config.yaml
num_hidden_layers: 16
hidden_size: 256
num_attention_heads: 4
norm: "rmsnorm"
positions: "rope"
rope_fraction: 1.0
attn_scale: 0.125
init: "normal"
optimizer: "muon_variant"
beta1: 0.95
warmup_steps: 200
doc_mask: true
MLP neurons of a small language model. Each row is named by its layer, matrix (gate and up: input weights) and neuron, and shows model dimensions 32-95. Each number is 128 + 32 x the weight over its row's rms, rounded and kept within 0 to 255. A neuron's up and down rows have the sign that makes its largest values positive.
Before each neuron's rows, "fires in" lists the words (lower case) most often at its 100 highest values on Wikipedia text that the model never trained on.

fires in: "which", "whom"
L3.gate172 [153 160 159 141  65 157 115 146 132 110 136 122 124 137 148 142  66 119 167 135 146  90 138 181 168 156 113 152 146 120 179 183  95 131 142 181 190 165 121 161 199 122 105 162 167 139 153 179 158 125 143 158 131 129 126 116  90 184  79 136  70 107 131  54]
L3.up172 [130 173 137 104 139 181 123  79 126 144 122 103 116 103 112  85 118 116 118  98  86 153 160 174 150 112 135 175 146  99 156 131 137 157 140 170 161 127 139 186 134 106 119 136 120  92 110 154 211  73 116 143 156 122 138  85  92  64  67 113 114 174 183 110]

fires in: "the", "a", "each", "every", "any", "all"
L4.gate400 [137 108  65  91 123 121 116  93 128 120 147 184  85 185 102 107 168 136  94 106 156  99 105 163 152 141 176 131 134 106 183  98  89 118 149 118 146  98  75  91 142 139 159 109  97 125 134 140 141 151 112 132 199 153 171 123  95  96 108 104 159 181  52 134]
L4.up400 [139  99 110 116 155 108 178 144 121 113 132 120 105 141  41 129 155  85  65 148 101 171  88  87 106 167 169  73  76 122 156 128 138 124 154 100  99 114 122 134 144 143 139  74  41 106 106  92 170  89 112 128 180 123 115 149 119 106  70 183 134 148 118 141]

fires in: "the", "a", "its", "an"
L6.gate113 [ 89 167 168 152 192 109 143 142 120 106 163 136 115 135  74  51 121  60 105 137 139 155 119  94 137  89 193 140  93 112 122 115 186 137 105 101 126 184  83 152 135 117 111  84  84 121 138 173 152  60 102 134 126 133 122 121 138  87 163  74 113 129  91  73]
L6.up113 [185 117 132  72 184 115 146 120 143 208 127 111 103  88 144 151  98  97 133 147 123 145 118 121 181  93 125 121 100 118 126 113 155 165 172 161 133 113  85 151 134  85 176  72 115 152 156 157 151 150 175  86  80 132 157 172  94 104  94 121 153 127 166  84]

fires in: "two", "one", "of", "side"
L6.gate464 [125 181 163 132 125  77  99 121 104 129 177 105 105 107 157 183 170 180 228 116 123 140 151 109  94 167 111 114 126  92 154 115  78 139 119 113 137 153 187 123 146 129 115 109  57  96 118 174 107 103 135 142 121 121 144 111 148 146  97 167 126  80 160  70]
L6.up464 [ 86 172 132 162 165 131 141 138 111 142 146  90 117 158 175 156 112 159 119 139 111 118  92  86 115 147 103 136 117 184 158 161 151 136  90 127 163 150 124 115 138 112 154 126 136  80 141 156 115 134 178 145 107 138  75 151 126 105 131 184 129 132 124 125]

fires in: "of", "in", "win"
L11.gate146 [112 118 134 120 161 123  98 123 119  94 167  99 104  75  88 156 124 123 158  92 114 157 121 109 147 154  74  68  74 123 158 179  81 123 147 125 107 169 132 110  90  51  68  90 136 143 127 158  77 126 103 143  96 109  78  98 160 117 120 117 126 112  99 128]
L11.up146 [ 83 159  95  98 153  95 102 146 112 154 103  72 134 139  94  91 113 126 158  84 146 108 138  77 123 181 104 121 195 147 141 129  90  80  89 177  76  49 163 110 139 192  76 132 152 164 164 145 129 153 109 111  93 116 102 124 166 133 131 115 130 147 110 153]

fires in: "every", "a", "next", "first", "one", "following"
L12.gate343 [126 132  75 131 193 128  91  65 165 128 186 130  93 158 145 131 124  87  98 149 106 127 110  95  64  79 119 161 123 100 162 136 103 154 171  86 141 151  98 145 167  98  95 143 124 138 147 153 117 126  97 130 141 135 132  80 106 172 154 135 112 145  88 133]
L12.up343 [166 125 125 125  96  81 128 170  77 152 108 174  88 210 142 186 123  77 136 115 146 148 107 123 153 148 135 114 156 105 164 160 148 159 159 104 155 163 123 146 170  92 135 142  78 113 172 124 152 141 113 172 116 101 108 119  82 156 113 100 187 101  43 192]

fires in: "of", "from", "age", "constitutional"
L6.gate197 [138 103 107  79  86 144 111  90 103  49  94 121 167  66 167 130 167 122 135 172 103 145  77 166 111  84 130 170 197 132 136 120 185 113 146  77  75 116 132 128 116 132 140 146 157  87 110 119 212 147 132 127 149  91 132 130 148 119 132 149 138 105 135 119]
L6.up197 [165 109  69 137 106 134  89 131  50 129 109 114 174 134 138 129  93  90 234 119 116 121 152 103 133 121  80 157  93 154  72 142 125  91  71 134 143 190 160  96 134 134  99 138 162 155 121 115 141 162 122 117 159 139  99 124 164 187 132  98  97 112 136  98]

fires in: "was", "is", "s", "were", "had", "just"
L9.gate402 [129 131  83  55 161 203 185 124 112 123 135  88 110 192 150 159  86  35 109  91 122 156 175  99 105 164 149 134 112 141  96 176 146  95  65 165 133  92 147 100  86 191 168 132 192 152 111 137 122 178  71 163 153 145 120  96 128 152 120 155 163 170 113 140]
L9.up402 [115 120  67 145 161 155 115 120  70 110 109  76 136 130 132  90  99 111 161  92 122 172 116 196 154 145 149  96 103 119 213 156 155 155  90  78  42 130 201 153 138  82 156 110 126 148 141 109  92 138 110 128  92 159 133  92 140 134 186 154 118 105 139 124]

fires in: "also", "still", "now", "held", "currently"
L2.gate150 [178 106 160 135 194 165  97  70 108 103 141 125 151 117 124 159 175 151 159 167 107 178  57 143 117 108 120  79 111 114  92 138 107 151 128 137  93 129 196  58 155 134 177 140 160 123 159 126 173 117 112 118 119 105 184 116 126 123 137 115 172 125 129 129]
L2.up150 [120 125 135  56  57 111  61 162 151 167  90 133 160 135 130 143 218 104 111 164 105 149 110 193 125 195  89  98 176 135 189 136 157 138  92 118  53 156 147  81 134 156 147 156  99  90  88 177  94 103  74 127 115 169 147 127  98 151 182 111 134 189 138 114]

fires in: "has", "have"
L10.gate493 [169 136 148  70  82 118 113 113 160 136 173 110 191 131 144 113 203 142 161 167 151 102 147 152 111 131 130 182 121 167 133  96 117 157 143 103 119 108 140  55 147 144 119 145 107 137 141 141 146 101 126 100 107 100 157 170 119 115 117 109  95  83  65 147]
L10.up493 [145 154 202 179 176  99 101 144 100 145 183 117 211 125 129 183 101 132 139 141  78 156 174 108 158  79 153 137 169 196 142  85 107  74  91 122  89 148 139  43 102 131 172 133  84  90  87 178 100 144  90 115 119 124 148 170 147 124 106 157 102 127 128  92]

fires in: "i", "they", "he"
L4.gate37 [184 154  75  83 189  73 125 127 119 127 111  71 156 124 137  97 114 132  86 122 119 108  93  52 146 136 161 164 130 179 136 113 117 131 166 119 140 150 143  91 110  99 139 139 182 156 163 112 109 116 106 136 152  96 114 129 102 166 173 142 148 187 108 127]
L4.up37 [167  58  80 110 102 128 123 120 160 130 100 108 178 103 179  87 137 144 112 108 117  99 162 122 146 141 143 144 190 116 175  88 104 127 153  96 128 136  77 106 121 138 144  99 121 108  96 164  73 124 172 138 188 132 163 100  84 152 161 200  72 165  97 164]

fires in: "at"
L10.gate506 [133 152  31 136 153 132  94 177 121  98  67 129 133 149  98 135  63 183 122 120 153 113 123  98 134  97 161 117  59 123 159 118 108 142 115 200 197 181 155 135 173  99 170 159  88 145 186 199 115 147 134  81 111 119 157 159  98 124  78 112 130 151  78 164]
L10.up506 [134 148 117 146 167 154 134  87 165 145 138 170 146 147 145 116 146 156 143 203 169  17  92 171 162  87 124 107 129 130 167 148 124 147 169 149 187 137  83 112 131  87 100 102 124 172 111 101 121 154 115 122 118 127 189 160 148 118 122 160  87 104  92  73]

fires in: "by", "on"
L9.gate60 [ 85  71 133 156 140 189 116 126 146 117  86 155  71 146 143 151 161 104 119 100 117 103 106 137 154  76 132 141 120  85 110 179 130 158 166  98 176 164  97 147  99 174 124 170  90 146 159 144 156 163 172  95 104 122 117 164  72 222 130 213 131 143 113 136]
L9.up60 [100 128  83 133 157 131 163 113 111  94 165 167 123 168 123 118  92 125  89 133  53  79  76 145  77 133 142  92 127  66 109 154 117 139  97 119 138  64  93  77 130 125 121  83 170 129 150 134 120 115 149  99 134  95 166 199 174  99 166 111  80 166 145  81]

fires in: "of", "000", "500", "twenty", "hundred"
L6.gate462 [152  79  89  70 177 128  96 121 149 130 155 124 170 137 132  69 108 130 154 147 143 129  34 104 150 143 117 167 122 122 145 145 112 103  72  99 117  78 142 156 162 113 151 126 123 107 160 117 143  63 123  99 166 169 125  94 108  75 103 151 132 149  64  78]
L6.up462 [156 184  85 130 133 154 139  89 104  86 123 139 174 168 119 125  91 144 113 171 167 112  97 152 108 135 169 129 169 131 173 156 151  55 112  86 111  49 165 109 126 158 122 150 116 149 155 136 163 124 128 163 162  78 152  83 102 139 108 213  80 185 169  31]

fires in: "state", "it", "basketball", "football", "county", "citizenship"
L2.gate101 [102 169 146  88  75 112 139 148 115 104 160 122 130 172  99 133 174 128  85  45 132 165  99 110 125  98  77 118 150  95 184 149 173 115  98 186 194 123  74 108  93 101 168 109 124 134 116 127 146  89 109 185 122 115 187 178 124 136 134  87 113  87 118 132]
L2.up101 [ 82 145 138 101 154 128 135 154 112  94  93 135 113 143 134 139 186 117 127  79 118  82  55 126 105 166 114 123 145 210 176 117 143  91  80 103 127 125 140 118 116 124 127 120 102  52 169  80 122 127  74 167 137 139 163 123 200 109 112  80 107 103 143 150]

fires in: "he"
L6.gate157 [178 159 132  42 138  97 154 137 186 119 148 111 162 164 144  55  82  90 105  88  70 173 125  97 159 131 131 162 183 130  97 142 101 136 141  73 102 148 124  87  58 101 101 156 146 209 123  98 154 135 186 131 154 161 162 172 106 156 137  92 148 167 162 123]
L6.up157 [186 125 189 151 132 144 108 149 202 171  74 183 125 177 105 138 139 127 143 114 108 139 144 158  68 184 160 149 175 111  72  76 166 157 125 103 185  91 150 158 120  85  99 125  93  63 171  27  95 107 111 110 192 138 124 112 138 115  90 148  97 155  90 105]

fires in: "has", "have", "had"
L13.gate63 [197  83 107 133 119 140 155  83  64 117 188 131  74 113 107 118  66 140 128 114 126 155 175 126 103 141 171 133  77 177 110  75  83 146 172 172 111 145 124 109  85 186 134 160 200 177 139 124 118  95 158 151 153 143 190 113 123 102 129 131 125 140 101 187]
L13.up63 [ 86 110 170 130 113 120 162 136 121 133 150  98  66 147  72 145 148 114  98 150  86 149 158 177 132 191 195 144 166 129 131  73 121 126 125 137  69 201  79 194 125 190 144  73 112 149 143 180 121  91 132 133 153 126 184 115 119  99 143 169 136 133 135 216]

fires in: "his", "her", "my"
L6.gate351 [167  69 111 161 133 147 108 175 165 195 116  59  95 114 154 195 131 117 175 152 111 125 135  98 206 113 103 180  83  66 140 109  87 148  90 119 151 129 143 122 180 149 126  94 184 118 105  88 106 123 123 161 130  93 158 104  94 100  46 183 153 136 209 137]
L6.up351 [157 157 175 123 176 132 119 185 121 116  91 107 102  96 135 156 134 114 144  96 158 150 170 137  70 101 131 122 167 190 122 118  88 211 137  82 170 142  60 157 123 169 106 129  93 124 150  91 133 111 134 117 138 131 173 132 157 143 183 118 111 147 205  69]

fires in: "of"
L3.gate442 [194 193 172  78 106 164 108 184 120 129  74 137 134 125  98 136  99 125 133  89 161 151 149 149 116 119 146 120 102 177 115 168  98  97 140 130 109 138  72  85  85 123 187 147 135 128 148 111 119 104  77 144  73 136  88 177 126 142 117 154 179 119 132 139]
L3.up442 [145 165  98  85 172 119 124 112 130  54 107 116 149 106 161  81 136  92 139  78 106  83 142 114 166 121 155 124 152 124 126 114  90 165 131 119  47  94 104 108 108  91 131 140 154 126 133 153 151 129  46 154 120 132 142 153 141 114 170  62 122 142  80 126]

fires in: "located", "about", "just", "km", "is", "mi"
L2.gate53 [123 181 124  54 135 136 171  96 130 128 189 146 139 131 121 107 108 107 149  69 104  98  92 163 112 148 140 147 144 157 116 135 201  82 154 153 183 127 138 176 125  92 143 140 162 128 155 106 103 139  59 110 175 159 161 177  94 170 148 130 113 140 132 132]
L2.up53 [101 147 137 115 186 157 146  91 102 144 117 159  72  93 146 132 139 123 133 126  84 113  98 166 169 111  74 147 143 159 108 114  86 121 111 168 107 152 100 156 138  84 176 120 155 141 129 173 120 179 126 131 137 143 161 126 139 163 142  56  93  93 108 148]

fires in: "at", "of", "from", "to", "edited"
L4.gate170 [120 119 105 138 185  79 123 130  75  92  46 108 119  81 113 153 108 151 175 103 133 106 129 135 168 173 127 115  92 161 133 107 157 117 134 135 120 130 169 113 159 112 126 182 123 140 132  90 114 113  72 137 152 160  73 110  66 131  99 139  88 100 116  62]
L4.up170 [148  94 223  77 104 114 158 131 121 131 119 131 114 120 141  93 136 179  96 189 109  72 119 153 146 166 135 139 150 103 146 127 147 124 141 141 121 148 158 172  98 166 164  95 114  78 130 119  87 133  94  84 167 122 155 158 133 137  47 144 181  73 129 127]

fires in: "had", "has", "have", "would"
L13.gate438 [122 141 101  97 143 110 165 120  44 112  92  65 163  98 108  94 139 127 125 164 159 148 172 105 113  98 158 123  70 100 103 155  93 181  87 195 128  73 132 137  68 157 157  83 119 150 123  98 142 126 153 192 170 186 158 160 111 148 142  84  37 155 119 145]
L13.up438 [171 176 117  47 151 120 156 157  97 131 114 164 178 160  97  75 125 112  47  98  33 109 151 121 168 139 164 128 136 116 171  74 172 178 116 175 141  64 113 153 134 165 173 126 141 115  93 196 171 119 105 139  97 158 119 157 145 109 164 137  97 130 132 131]

fires in: "would", "to", "will", "could"
L9.gate229 [ 92 141  85 140  89  96 175 166 153 114 131 117  71  77 144 140  96 149  72 157  99 200  70 116 136  90  86 157 134 139  99 156 131 162  93 159 158 123 107 120 105  75 193 139  91  51 137 142  87 140 162 102 167 101  87 143 129 142  74 130 163 105 117 122]
L9.up229 [113 144 148  98 140  87 103 150 132 143 126 123 166 111 195 137  92 149  91 163 117 184 153 155 163 137 123 151 118 154 148  89 154 188 141 133  84 156 147 102  95 107 118 107 138  75 147 163  73 117 114 123 136  98 168 101  80 112 155 140 155 138 140 124]

fires in: "the", "his", "s", "its", "and"
L13.gate340 [155  96 166 184 166 121 136 104 139 137 121  48 125 148 106  99 124 111 122 107 162 121 156  78 117  79 177 153 165  73  99 188 155 112 108 113 105 164 106 133 160 169 110 149 129 189 133 113 140 122 145 112 156 122  88  92 126 154 134  91 112 150 102 137]
L13.up340 [185  69 130 144 147 166 149 158 143 177 162 100 142  86 180  90 143 122 152 180 131 117 133 178 154  70 176 144 170 148 154 113 176 128 144  85 163 100 149 108 100 131 146 108  91 142 118 149 138 113 128 142 103 175 132  41 126 126 144 108 158 139 117 149]

fires in: "have", "had", "has", "be", "not", "to"
L12.gate190 [122 137  90 165 132 132 163 116 130 141 114  74 181 156 125 153 165 137  80 149 116 120 115 139 150 121 166 101 142 154 120 114 133 178 132 178  88 134 166  93 143 137 166 153 121 102  95 110 131 110 126 103 170 142 108 111 120  96  83 153 132 112 123 157]
L12.up190 [124 172  90 105 116 138 145 115 133 153 174 118 101 101 109 138 136 130 112 187  87 157 117 154 120 164  78 111 119 124 139 125 150 129 131 193 132  83 145 134 121 156 172 146 114 128  89  96 133 128  89 128 170 144 153 103 161 135 152 170  89 135  54 114]

fires in: "and", "or", "have", "was", "called", "on"
L6.gate366 [177 162 181 136  74 153 106 149 102  98 121  74 160 132 134 116 136  78  95 101 114 148 162  99 178 145 151 176 166 159 173 109 100 123 180 130 154 105 138  66 112  87 172 109 101 142 165 156 142 114  89  78 198 119 115 172 145 131 143 119 103 139 140 169]
L6.up366 [103 150 164 143 141 111 167 135 184  71 130  71 198 140 114 125  85 150  93 153 128 130 118  85 105 112 180 132 124 129 138  85 139 121 141 154 105 210 142 164 109 101  79 129 136 101  89 111 149 148  77 169  24 111 190  80 115 143 127  53  96 135 150 165]

fires in: "be", "became", "as", "becoming"
L11.gate238 [141 116 158  61 136 122  69 149 188 150  65 130 133 148 108 153 128 166 134 134 106 138 162  89 161 150 141 152 157  89  97 147 161 125  95 156  92  89  96 109 133 160 125 156 109 143 178 131 103 145  92  82 127  58  76 104 115 150 122 163 115 106  97 112]
L11.up238 [124 138 114 172 161 174  64 124 159 130 186 150 149 122  68 177 147 106 146 164 115  69 124  80 213 149 120 101 152  98 140 108 145 144 100 116 142  73 175 124 125 154 124 125  72 122  85 100 114 103  96  90 132  84 130  82 148 125 126 110 137 132 143 156]

fires in: "were", "became", "remained", "be", "most", "become"
L4.gate332 [ 84 118 123 125 101 176  63 160 111 104 155 156 131  62 100 114 173 180 113 156 136 140 161 118 194 168 141 117 117 115  99 134 129 101  51 151  94 126  61 133 172 154 144  81 101 169 168 106  93 179 101 121 128 114  86 132 125 172 136 113  88 107 154 196]
L4.up332 [155 123 121 146 129 162 141 139  99 144 148   8 126 134  89  86 203 157 102 134 100 131 107 134 144 132 149 118 115 102 170 125 176  92  55 210 140 111  98 181 121 150 132  81  32 136 174 106 107 112 154 103 124 103 115 121 132 125 135 112 123 127  95 217]

fires in: "there", "after", "club", "he"
L6.gate79 [118 140 134 110  83 115  58  97 144 160 148 114 100 108  33 113 113 142 159 126 177 110 128 121  86 178  57 117  97 126  77 109 104 133 138 160 120  92 121  94 118 139 129 144 127 132 184 113  76 117 156 164 102  98 163 152 176 140 171  67  89 108 146  81]
L6.up79 [102  80 104  82 110 132  80 137 173 132  86 149  98 118 116 101 148 127 147  98 104  54 135 128  75 135 151 151 124  72 105  49 103 150 151 133 139 121 146 158 152 114 196 163 166 115 180 124 112 150 133 189 108 128 144  73 164 123 171 115  79 128 135 141]

fires in: "bacteriologist", "football", "soccer", "tennis", "attorney", "basketball"
L4.gate399 [134 121 151  90  70 141 179 171 151 122 118 157 154  88  90  95 129 126  64 148  79 160 114  63 131 208  94 133 121 122 164 148 170 112 123 175 185 100 103 121 175 152 125 140 153 113  65  93 169  90 119 132 147  96 110 140  66 139 112 149 183 138 108  99]
L4.up399 [129 179 129 133 100 166 146 143 142 139 109 141 117  91 143 115  67  86 126  82 103 145 128 138 120 154 103 137 150 100 133 116 179 150 128 179 161 107 137 113  90  95  96  96  75 109 126 137 142 139 177 149 191 134 146 156 134 122 140 146 140 131 122  82]

fires in: "to", "began", "of"
L10.gate422 [127 106  39 147 171 109 143  87  70 191 143 149 129 158 177 185 140 152 175 128 171 117  95 206 159 130 121 216 101 116 143 125 124 100 121 101  69  92 143 143 109  87  91 150 124 119  76  85 136 104 147 111 164 130 171  93  81 110 113 170 156 132 100  79]
L10.up422 [170 125 112 151 145 135 124 124 130 136  67 176 187 122 199 112 112  97 153 121 176  90 156 129 204  83 117 138  76  86  66 146 137  68 130 106 162 110 129 132 113 118  59 125 109 130  98 175 129 171 171 109 150 163 184  91 108 167 128 147 107 178  96 111]

fires in: "to"
L9.gate261 [165 141 180 119  83 111 202 128  77 124 123  90  94 120 121 137  90 142 161 139 123 176 136 203 163 138 110 168 100 142 101 162 120 136 103 169 135 123 154 108 143  84 142 165  82 153  96  54 116 128 131  35 102 158 118 128  91 129 154 140 144  77 122 101]
L9.up261 [122  79 145 171  80 132 140 136 133 166 161 170 155  85 183 147 119 120 140  80  83  97 157 127 161 110 102 156 141  85 127  65  98 171 170 173 137 148 181 142 155  93 164 101 157  72 101 119 110 102 143 129 163 200  74 149 102  85 131 187 159 115 157 137]

fires in: "war", "along", "off", "played", "run"
L3.gate300 [109 107  79 176 157 144  72  92 127 141  40 132 108  98 137 173 156 134 152 168 140  99 135 163 167 163  88 190 122  90  96 141 163 159 120 147 148 175  92  90 170  99  66 100 187  74 173 160 169 154 108 117  82 125 162 175  37 118 128 113 132 107 152 154]
L3.up300 [118 168 150 137  78  87 114 136 165 112 158  71 141  90 124 136 103 154 146 159 136  85 212 113 136 137 194 166  70 156 137 162 138  53  93 211 168  76 113 131 159  45 146  94 151  95  88  91 129 161 147 182 133 100 136 164 100 123 195 116 117 169 133 155]

fires in: "an", "a", "of"
L4.gate405 [179 108 184 124 121 125 144 140  91 155 133 172 130 140 178 161 178 112 104 116  81  87 147 113 168 120 202  79 105 138 120 104  80 164 135  85 128  82 114 173 116  89 128 137 135 118  97 148 128 132 146  79 130 103 189 164 146 125 152 135 123  80  65  98]
L4.up405 [164 123 101 128 123 145 168 133 144 194 139  97  77  68  93 176 105 117 147 178 151 130 112 106  96  76 132 118  97  70 199 107 155 144 124 146 141  60  91 161 161 158 144 109 141 157 110 118 139 137 157 123 110 124 128 116 130 101 123  81 181 131 134 118]

fires in: "in", "one", "was", "a", "the", "xavier"
L11.gate237 [152 155  89 172 161 137 130 153 188 147 131 175 126 206 134 147 154 146 139 108 123 104 113 169  64 137 114  90 126 212 154 118 116 133 155  86 175 163 124 147 165  63  99 121 170 125 129 105 153  55 114 138  98 138 113 130 133 174 127 140 168 122  93 155]
L11.up237 [138 130 183 145 154 109 159 167 127 164 137 100  59 113  72 170 130 171 116 108 136 155 138 158 119 186 136 114 102 108 121 138 133 156 119 118  76 138 120 106  87  66 158  47 134 127 131  90 136  77  89 163 101 138 127 123 108 194 129 138 104 136 118 131]

fires in: "to", "the", "with", "of", "s", "this"
L11.gate139 [133 154  60 111 135 169  95 210 110 174 128 115 158 135 144 123 156 128 133 201 111 108 126  89 106 117 127  94 161  99 136 182  90  94 186 117 148  65 136  94 106 109 187 140 141 151 115 166 119  82 128 109 176 145 136  32  96 130 104  92 141 170 182 159]
L11.up139 [131 159 155 151 200 189  84 111 122 143 152 142 151 117 127 138 105 152 138 131 129 137  85  52 161 113 136 132 131 114 114 169 111  29 134  70 172 106 140 138  95 138 126 132  84 172  97  95 133  73 103 108  63 168 125  89 129 128 154 161  86 141 125 124]

fires in: "to", "of", "from", "and"
L11.gate240 [101 195 112  90  78 149 116 125 107 130  76  96 122 162 110 140 103 140 142 119 157 141 167  84  89  75 148 126 118 146  99 122 126 170 140 126  62 107 118 103 140 173  89 144 110 193  93  98  83 104 158 102 174 124 170  76 103  94 104  58 138 109 136 142]
L11.up240 [171 134 142 119 128 105 157 122 154 146  83 125 138 163  87  99 116 129 125 119 145 175 102  99 144 142 169 136 104  83  99 149 149 176 136 123 165 147 139 163 172 165 146 150  85 169  88 120 195 119  59  65 210 121 121  95 158 109 104 199  76 118 107  71]

fires in: "from", "born", "charles", "hugh"
L9.gate354 [112 147 136 120 216 143 179 161  99 129  62 120 148 187 157  59  96 121  90 108 120 113 127 135  79 116 112  98 149  67 168 138  57 157 147  81 164  90 119 130  98 133 102 165 137 116 151 123 169 113  54 114 125 143 149 135 118 135 100 153 137 108  78  93]
L9.up354 [ 74 124 126 138  90  86 159 150 105 161 146  85 163 133 138  86 115 185 174  72 143 106 129 156 133 137 151 120 153 121 155 109 152 106 105 166 141 153 130 142 172 157 137 158  87 116 123 158 178  85 124 121  41 111 134 146 119 150  86 147 176  92 138  92]

fires in: "following", "after", "since", "konstantinos"
L2.gate92 [ 91 130 156 118 108  84  87 116 105 174 131 118 136 135 118 114  69  64 119 122 147  96  81 160 127  79  81 181 172 119 137  94 157  85 118  99 122  98 101 112 125  66 102  77 105 135 136 182 137 121 205 182 169 189 122 156 157 107 145 127 109 148 113 120]
L2.up92 [102 135 185  91 152 156 127 111 119 101 149 192 183 115 171 153 117 155 171 134 113 138 100  70 139 114 108 154 148  76  83 140 123 171 189 103  89  80 139 118 138  87 138 127 146 101 111 206 148 162  63 106  78 141  85 134 137 196 115 154 136 102 120 128]

fires in: "after", "macedonian", "law"
L9.gate107 [107 153 159 119 138 101 157 103 108 125 108  99 107 179  86 102  89 172 122 116 118 113 164 171 119 101 133 156 116 118 125  82 130 193 161 144 125  92 100  73  88 119 129 117  84 160  93  88  88 115 142 153 155 133 122  38 111 166 138 158 146 199 142 128]
L9.up107 [ 78 137  93 116 119 162 101 104 130 162 155 122  90 147  93 116 108 107 191 103 131 136 154  75 125 118 139 143 111 121 106  70 204 155 188  85 161 106 128 145 145 109 144 123 138 143 147 137 132  94 123 149 135 167 136 121 198 188 150 169 138 164 154 147]

fires in: "by", "to", "between"
L11.gate243 [179 142 114 138 114  90 131 155 171 117 134 145 131 115 117 140 139  53  92 152 108 122 132 128 150 164 136 106 140 124 109 157 109 179  80  77 167 144 158 173 117 155  79 107 163 102 132 155 165 114 122 168  72 132 114 119 120 101 131 152 147 174  61  77]
L11.up243 [116 180  82 107  98 129  94  92 115 124 164  67  95 125 189 101  71 130 108 107 125 132 136 107 104 120 161  78 145 111 107 109 103 137 157 141 166 171 183 130 100 117 170 132 190 192 141 105 126 133 113 144  45 151 191 117 190  80 120  77 109 158 191  33]

fires in: "also", "then", "often"
L10.gate393 [183  95 100 103 161  88 147 137  80 144 185 119 123  60 132 125 127 146 104 175 110 164 170 152 136 108 147 127 161 113 139 144 122 118 132 146  99 148 223  94 112 105 136  65 118 131 126 112 131  96 155 114  57  85  60 115 114  72 173  72 121  99 141 130]
L10.up393 [ 82 215 169 113 118 133  67 129  53  92  78 200  91 142  68 145 166 126  81  76 125 152 173 135 114 145 147  84 177 139 121 146 156 126 154 123 151 127 107 140 184 169 138 149 191 104 144 106 150 140 155 125 140 158 175 112 124  89  72 150 152 198 114 150]

fires in: "for", "per", "which", "an"
L11.gate419 [144  69 127  94 146 134 118 146 139 131 147  89 125 175 111  99 117 109  89 145  79  23 118 178 131 149 141 141 166  27 157 164  93  81 116 116 139  83 122 106 154 153 106  92  87 172  77 151 128 141 152 130 146 173 134 123 113 170 103 104 106 179 175  93]
L11.up419 [115 124 110  95 145 150 145 131  71 144 204  97  30 100  83 115  78 138 103 173 150  95 110 144 110 148 133 118 110 108 201 134 125 175 191 171 151 126  94 140 109  68 111 128 147 112 139 118  88 102  73  91 147 183 116 138  93 133 127 105 127 121 146 113]

fires in: "8", "7", "9", "by"
L3.gate297 [ 96 101  75 145 157 148 190 106 148 143 140  90 151 124 150  79 181 110 121 127 167 112 163 119 135 167 168 136  97 113 132 143 129 128  58  81 140 125  85 192  71 173  83  71  89 147 162 109 149 126 129 179 115 132 162 136 117 164 102 100 153 151 117  74]
L3.up297 [ 84 145 172 122 121  92 146 120 115 201 144 113 167  63 130 155 147 169  90 172 131  84 117 100 147 119 161 126  97 141 122 108 169 171 132 131 153 138 100 154 169 142 148 127 150 163  76 153 199 129 146 120  63 116 145  85 109 147 116 164 146 157 143 117]

fires in: "part", "sudden", "azerbaijan", "check", "azerbaijani", "block"
L2.gate358 [ 50 149 180 123  99 145 191 126 116  66 184 167  54 127 130  86 151 122 126  92 134 131 125 147 112 123 148  96 103 173 110  90 116 167  94 150 101  88 123 113 138 121 138 185 115  95 128 160  96 124 135 203  93 116 148  87 147 113 158 132 104 142 141 165]
L2.up358 [ 85 136 216 132  92 102 174 104 114 126 159 152 131 163 114  60 139 136 179  97 143 145  84 111 136 113 157  66 136 181 138 166 143  97 105  92  98 110 100 158 139 144  86 145 119 142 146  83  89 128 102 219 189 120 114 149 137 165  53 165 118 111 102 111]